config = dict(
    n_layer=24,
    d_model=256,
    activation='swiglu',
    norm_place='pre',
    rope_base=6190.0,
    qk_norm=False,
    init_std_o=0.00534,
    init_std_up=0.0454,
    lr=0.00844,
    lr_mult_down=1.5,
    beta1=0.9,
    warmup_steps=200,
    seq_len=256,
)
MLP neurons of a small language model. Each row is named by its layer, matrix (gate and up: input weights; down: output weights) and neuron, and shows model dimensions 48-239. Each number is 128 + 32 x the weight over its row's rms, rounded and kept within 0 to 255. Numbers have three digits each. A neuron's up and down rows have the sign that makes its largest values positive.
Before each neuron's rows, "fires before" lists the tokens most often just after its 100 highest values on Wikipedia text that the model never trained on; "fires in" lists the words (lower case) most often at its 100 highest values on Wikipedia text that the model never trained on.

fires before: " the", " ", " all", " age", " Year"
fires in: "of", "the"
L8.gate179:109106123126169161126079187157088071169121054114143127142102133176115119188125092078153137105146126123124130130131131110148112136168166171137092109151154144137154155087141128152125115147141169119156136142130127128143125184103164214143165137074191164092096103148080142129209168175135145137116154097113104161130160099116107140158091136112190077153161100127148132137123132169131124148086093080142125100132136139230136108169162135102138175126153074136111089088163123184086114118119105146128174144145084074142100176147109110135077087123111156116144109109109166127084089094121167115
L8.up179:115130152114109148066144117129101166154161167079130132111095133129108142071146151135147099125053055101113158127113140140152123125119101038158130118117102134108105100194107161146145128101155149186152188155153111112118106090102152085096134105193086110085124098082156159111151110124157135153133127131168190164116134108163139118132093154183093152115183139122071083133121180073096105063084093090053107097148146168196194120102133143124076178164158073141118144093102111147077117080116105163199139075146070163116122137160135104157135144148119099110098117129053140141166175112084128097
L8.down179:112108140215107120058148108148114096149092102129122165141204163122112112105054096122102145202136084173194146166115134152146157073114179059144138155130121127208205197048082132205185153158086139109131127121109120148091134143124147147161167054096138137175136143154092160185153096148170151155054156157162126110151128134058144096134139161139119147161147102112104162116105128138070134146119089119169107159092150096192128111153127140080122058114145116134171136156147095128142122147061119076118127123200086113146103119150083091115113119109105120069148095065125116119127117127107156186

fires before: " ", " the", " older", " his"
fires in: "to", "or", "and", "by", "until"
L7.gate159:111128146103112154086106104111139103142116113120147083153104117132165137103100150124119165100135121106122178051182187141076124130130103168153131176065145163128080100154118147123141151102086151118121162152158100095133151166109106133080164135192120079108100082115119098079139145059090126086103171081121127132165115150121137071110120180113078127091141198122151098061147065066106118122124132167180104147165158155142125116117061180116092101088140130096175081186102197123162134111104147114054148097179172150142146183156155131127150158135158199143143135159160131068124096100052158124
L7.up159:168138178152121148126112119125124131170136136111139108110102103149146131117156098115149125128109087117118188087165225063134140147111147167158134152070130124118113106145151146077186167131072131140107155165087087149139119176105107130063238104172129103176111124101144184057133135094090126112113111110123084134177111145120154100088148167119104148105173141106110139079160092068097145104114144183144152150160179131151112111132062122112096103129153081093188165139098177119131168117131089141036103113142168130141108158109156132105156202107127190110111144190127137118116142138066115135
L7.down159:149070139090111105148180088149094109171126140129108094177093153099138123117071155165165124138163140101106153092138107039169157084068180182138119144115117080122142152083142098145141064120138083144135107121177169116131168154133085120123093141120115078151083117145138141132111128108114190108106080158172113111042139168096143104160147177081119169113147116132140082096168137151133153103093111157113182046218131136128077155118149134114095160103137118107157079153127079113117157117123137056091069075147218144145133133152153109122123153148119149070099148087162157169090112129066111121

fires before: " the", "ion", " ", "e"
fires in: "during", "in", "legion", "of", "at", "district"
L10.gate435:142170125146143093166108152085113132172149073099163161190067080132131092078154120075152142119139108069129140156156134154111131093072120099153079158131073098174178124191104142104081189088132141159150112078098154187088143156120196127130176142111150157043117106118134149112107097126188109087120115145107135159162121159140133120090142083123108095060106104088146182132156109152120131042115168056170132116146121108117141065098131159116136107155195123141109210112117146122190164124095146129107139116080131155106148114081103147107099094141146131102092100087154167148060101143127109110
L10.up435:131070084098151025172145158133119122128156134160147131131138198215103128088122101080190117134137169088121163097135186055158136159095125108149154145073094155119177159149109099136184103109104111182120111111131173154117088142082162109066111144070106128110168125098150120135161103103137131107107121170150102065152095153138118177106114089137092112071089113211139097105172102092140162124095101123077093160062079164100113108114139121149131113167129126115120114135122184126116125165137126150169095157176152156133111181148126170100195143145113119147162150137187134148190134072092169144
L10.down435:117138134142154077126128146133128162170089140158153143121154108128137094110160131119114161135105101150044159137179104113127143091087070194172184077070134178112153118160138149111152137092182179140094129150156085109149117112093202169154134107115126121089073143102165138175100077142148151150130154172116115104104089133081112116095187121158129153034153098168095137084136114114193118124149149126162105124113145145146096132122048131163124163079137153133122155113104112141096090085089138100134166216064174138131100193133176118130075154136120114120128101134090115115090124128092144131

fires before: " the", " his"
fires in: "of", "or"
L10.gate249:180168141141106177192140093053104104118066117158120101068116160072083104152055140130125089146157128176146138116094138104130136141111148155093122142169119147148113199126159138130151126126104120117135135079136165183162105159112115216136153185140139153139192111086093151177160106103150141180150150060124152100140152150090137153065087111074147074127140156093182095147180116159082148129162183171175165130123111170105155106146128108121063147156087148117139135109152073108137153079136127143159181118154053126172115096129127121130155159099113154139088151125108129166163121120098093092
L10.up249:165061134179130134119109090118160167145152137116141090188126117118135168118073160113142123173093100122111099181158133126103093117103139116121148135111153155153125187077151181069075111115094060147098162078142165078143110167120105091111145152096139165092141108104136155144132112159139133134159248095092109166151219090092106126105112065164192171164107116173102089161102101072156137152187142115186142125190144146123147085086152106120103078171065147198154073108150120096105140134102093126138116146138141115091075115134130125067139134079104161105081079201098158126110108117118133115
L10.down249:075097080163082085140140163192165151087124125157153103097109143098140115085102142168097123098212118149123082140131169082135168096121162125111112153107153148153115160101139098129125102108109165151069166191147157108146063141110104142078108167114177105141117148129126153137138082187138109215167144070150104141118143079105102092162104072128106106100131190164123117171181183131124135151168101121148135119170125101124104122120133128150072126151109087150142121127153096001084106141223123156129128132067181132160086165142143105093129127112102134076102128149072140105141078116125123125

fires before: " the", " his"
fires in: "of", "among", "with"
L7.gate182:125075169128146063127139166063141126104090109129160098101116166154187174156117120127132141109110125143180138168110210165105206088092173149172146118135115136132088126102082164105113147118067090105154150116114184135124133147142156168142085131115172135131132148068098029183165106127170121141135169129093142123102130138148136192097102088102145157156119106130131088149162114091132135171138064110120158146113106106102157118141144112114105117100093109171183138146098149145116122118159151164079056099120068076160048138164100109140150195130097117090122093085125128109146135157081132145
L7.up182:099099082091101142078145194079115129120181151139153069142099145129129111122075122139072160118122120140163166151125126162109096093106155113126121093060099141034122114075085178094068149089103076137105115136152128138154124144128130055105154135154178143142159071108132170113165112173199140129133173144200138183137106109164128178158173100132136127097136161096148133166162141111185074103121103108158093160124118096122142123108146111169110118111129123166139083115107174136173073111180107112134108102101126157152142147189115117149094214138085177081155122060123112093130131123151137114
L7.down182:103140153179081186058102169143156179129117136119178083089146111061134086094121133131107106137140100092167119071110181152158149119038129077153145107176093124162087144100166096159128072165154179111114149110179159207151124167103142126182025125119072099160096135146084111185160146132176086136126144150163151086169177102091128069134072114063095111122117146076100096123150154128098128152166135130134105118116135146110131136156119162147150115096138139121136130103111136050130108119133102109059134142086106138169128098167113073138130140094156153091123148101091121100194101123094161115

fires before: "0", " be", " have"
fires in: "000", "would", "may", "can", "will"
L3.gate519:126158170126060115146118103124114109104132146118153165138140151117175141188168086135131091176103162117152099142097118124116124132079068147148196136130076073142124128188090172140116115125084059140140130141109109143142100166153157091140168194116159099080146116160165157177110127146152214146140128141141162065064130172172144150133167160145134201148123127121161107119086086125099096097113123053143159103147164081038191126093131116124096138149111108151151100137153095146127148106119074116119137167136111126181063190145128117097174116135108136129085133054144148142112104081068190121
L3.up519:143133158179129180138156159113150099099129132165199147152150089146159095192124147076114128129124158089135173113138091137126122156093146112146123156106130062093152087084152130134108118123083061101145082150098158135152129155097114151102142136155152096105149169181165140095125177098149122076076123148072156145139168154171138114170080164112110122077123121118158086147118168111148111106112170121165062062063140104121167139149149070115102162175091095108105131115197167102162107145135161085163160087188195156179172157203117159065098103138086125108102128166101119160166191202085115159
L3.down519:093106169158107116102136196168125147169104126136122099154148117147173093100143174112044146114157083137101102097166127110111153133125116110170132161117066098130120116055188092083154073135135092077120140117147187134140116129147130131107107111186136147132131133148128122146090113161198142134101123157150142190128176131123169121148122153020152110124096099133094076132105134093128146144080147147100104078096070104144159146171083140136139143196153091141101142153098152185135113079153150127081099074134201145192136173159126119135113095143148149122107141121140071166127130128148133126

fires before: " the", " to", " "
fires in: "during", "began", "by", "continued"
L15.gate426:162134118072076121159125087147089135155126184107123114087165129107096121101101148102128103111157124111104116100132079127075093087133104160068138091119085146106192128133130135132189162134094088147103127125118114132179148161111124146118174150109147157114126092071138137099096123070204103167117075156146100107111094122170159216176123089154138135127059130164140136098122105153130134105151092093105135191111154148096157083162157157128150127162117145171144136139159109086221092122132150134132154148089102182140103156119119155092135146118095133099165077111147145179142124109159193149
L15.up426:155123152098145110170135135094151132166188158105174152159146154147100136064184145123146191161156081099121089098176159093118119195170110068099142118080110126147134147183162119128153171152161125179181144094169133129145074133128133167155119111117135137178102151090110138106098143161142144103093083107136126160153143169089104155184147086193111139211141107100143126154125122095171085139127066159142131157160077112091130090093092184146149147176141080159118184118138111128172120103186170072138163182151120102155160146187140110072149124143134141132137071176081165153086106120089081135
L15.down426:111123156102096160175109076147088166150152125146158114135134095092114122195147188144104166138159120093113109092096138089181061120135148183100126122114154117157124158139180129155088133116185057104146083166193183119163128090108153170124083141134119080088134129085071100119131122176171125151051104177182092132153158151126151212159167117146160120113077124171121134134116173089097117111143170116123133143128130140108120094123130101197128183112103117109149225093119145227138166119143115153098107175132106163058119106106129095139046124083156127065142149167166153154146149101128157110

fires before: " the", " his", " them", " "
fires in: "of", "time", "among", "all"
L13.gate99:180105089138063129115126105114123139097081105104077140069149129141097097137097137167145124067143111153103087150167108123151119063132153114127129174166136140135118125057170122122154152117134097153115126170122088168147083177130124159155096104124120146093120124090109134142078070140139108117169151082106091093123149139077103104101119121095127098132132181080197131122144115026163116142162136182169093113128132171112113178114106168139091080139091095177171120185123115087096097072162111117123147086128135149151121162141159137103080090100129139147109146123051164049158115141136062117
L13.up99:086120094180125070106133134189140108045036136091177062123118178115127157131104136054097093107152084154144131164111135130171121122130093176141132125127144155132131112116120103127117109158128140093111155156169127118148083195107135146146135167144220144221161092131117065093127094160143122109104154114174077110164123102175084118116108113160107107114183199147180148128108154041154118097155070176139122097155104100183156147106151115098072108150114073163163137137143086071135158171094178133118143096100114092149099139158127176140136133133104157139077122155082131091093207144127090132
L13.down99:136126134152096121104164144126141191083126169030132096117185156195097079113111117093110130118109215165140131145137110097150172147060174158131156180088069173139090128104137094183129110116111072139083104122162148124099061122100185117218173125138185087126122130065096099134131113178109134119101156111129120129137143127102126168141149101102161099122086124156132172189172190111105178096162134169165114154160110180135062135084161089126103111113125148168164108132154095119124064129133150117139130124148127143095121127119118104119110127087165164130078092108061136128166129166181115137

fires before: " the", " he", ",", " she", " they", " his"
fires in: "of", "where", "which", "later"
L16.gate278:116080154126075098161103160123156150086138134141111119035188097144144102059129108126134146102128143063142168130139114142191141132150110146141104117135174182117160102118141113127111161089080071160082112109086106170177186128101076103120103125070156077171168161101134121142139064153173119184089186114138057126089173107126107116177184146092134121150075167143123086177126108060141138127079126116129150149088094204088085088122114150149112132145124144149146125167128134089170148113150135071127114110119126120173097123078098163169139154106094133154134137127148127134170102159155157091
L16.up278:095126097138085117072109144125043155119165120158068141122148101090138184096196142137089095158087105140112076224115154183140169093127132122105129123105105146107145117138132074154168111212132155132095127092133123164129110166113108143116144127123150133114113175154154112086183148195187154171137172161217090108200195098143115109095133128114145139154111171125175125130163152074092143117109138150111101120161076156053137043086092158145116140129143124131111132120109138145171116105086197077126077131160110116146175158079115117120164129107170083160122136157092134172130113092135127098
L16.down278:151142167158141100097120166158146115123126123138054130136101136134066143141117063155179141084075174098141118103114125143144117158137105128137094130136154157165113114101101135116126182126150061080154171121089168174148171094153089170097225129121146100107140126094127099131137077116152128086054080137116145078107068144104105136171177072125198074118117126144158064102073050145143133058112110142080142156098094079100157155152154156136100083106099166127095137164164085191130123149068151109136182135118134155100147109119143122184118120107122116110094132119136121104184188110145183151

fires before: "0"
fires in: "000", "7000"
L11.gate354:131178182140115124141144132097145128123144081134124159127109140117146173133150069074074169148114100147045066133063106120106145118159109157026145141221126112119164047140160125115174123104143103149157073104145103202121122170127122137122140133095143150121145090169152147142158101108089191162083171157121145121140107134161130097071166124163119097138172101128116076070129119113148130103098137141093082129140128125082106113155146135113155113109082139162098114192148083108141057167045108142163149174165097143136142132127144183117155064106152115152115180092135089124162179123110098073
L11.up354:156161140137121129126147122115144110117133150169102096095191117136148074123119129093065098070108168131148108085122117128131121096156108183138093132104198128098085106144070207160135156124090109196162126093121151105093114168126111156094198148140118090194136147139090100155142172165136165100130140042155113114174132105132142112130164125097098096124149116144095115183144092152165137198154147096118151142178179148098127080098113201150108167065106094157155153124097102140121157093115124178192143132162146085111144153140156069159143115102152145161112117102128128170153122100059105181
L11.down354:176116102099152127090125100147101122133166063173113134127139130119089127125119128045153113168100119203148103134095082121108118101080113117109094176143122130132062118130138069149158080100089150115149115173135149147071089075080141075161140133161140140105155142086221105110115093047153139118083151152100104184092117156131131192113127109103127092120125134129105097139136172137149177122128076113107072134144157040104193153107081096135135136102132132122076092193103142171101186140106174130118157124147092191167083128142035100096156128133130105169132153164120111149174134162076089108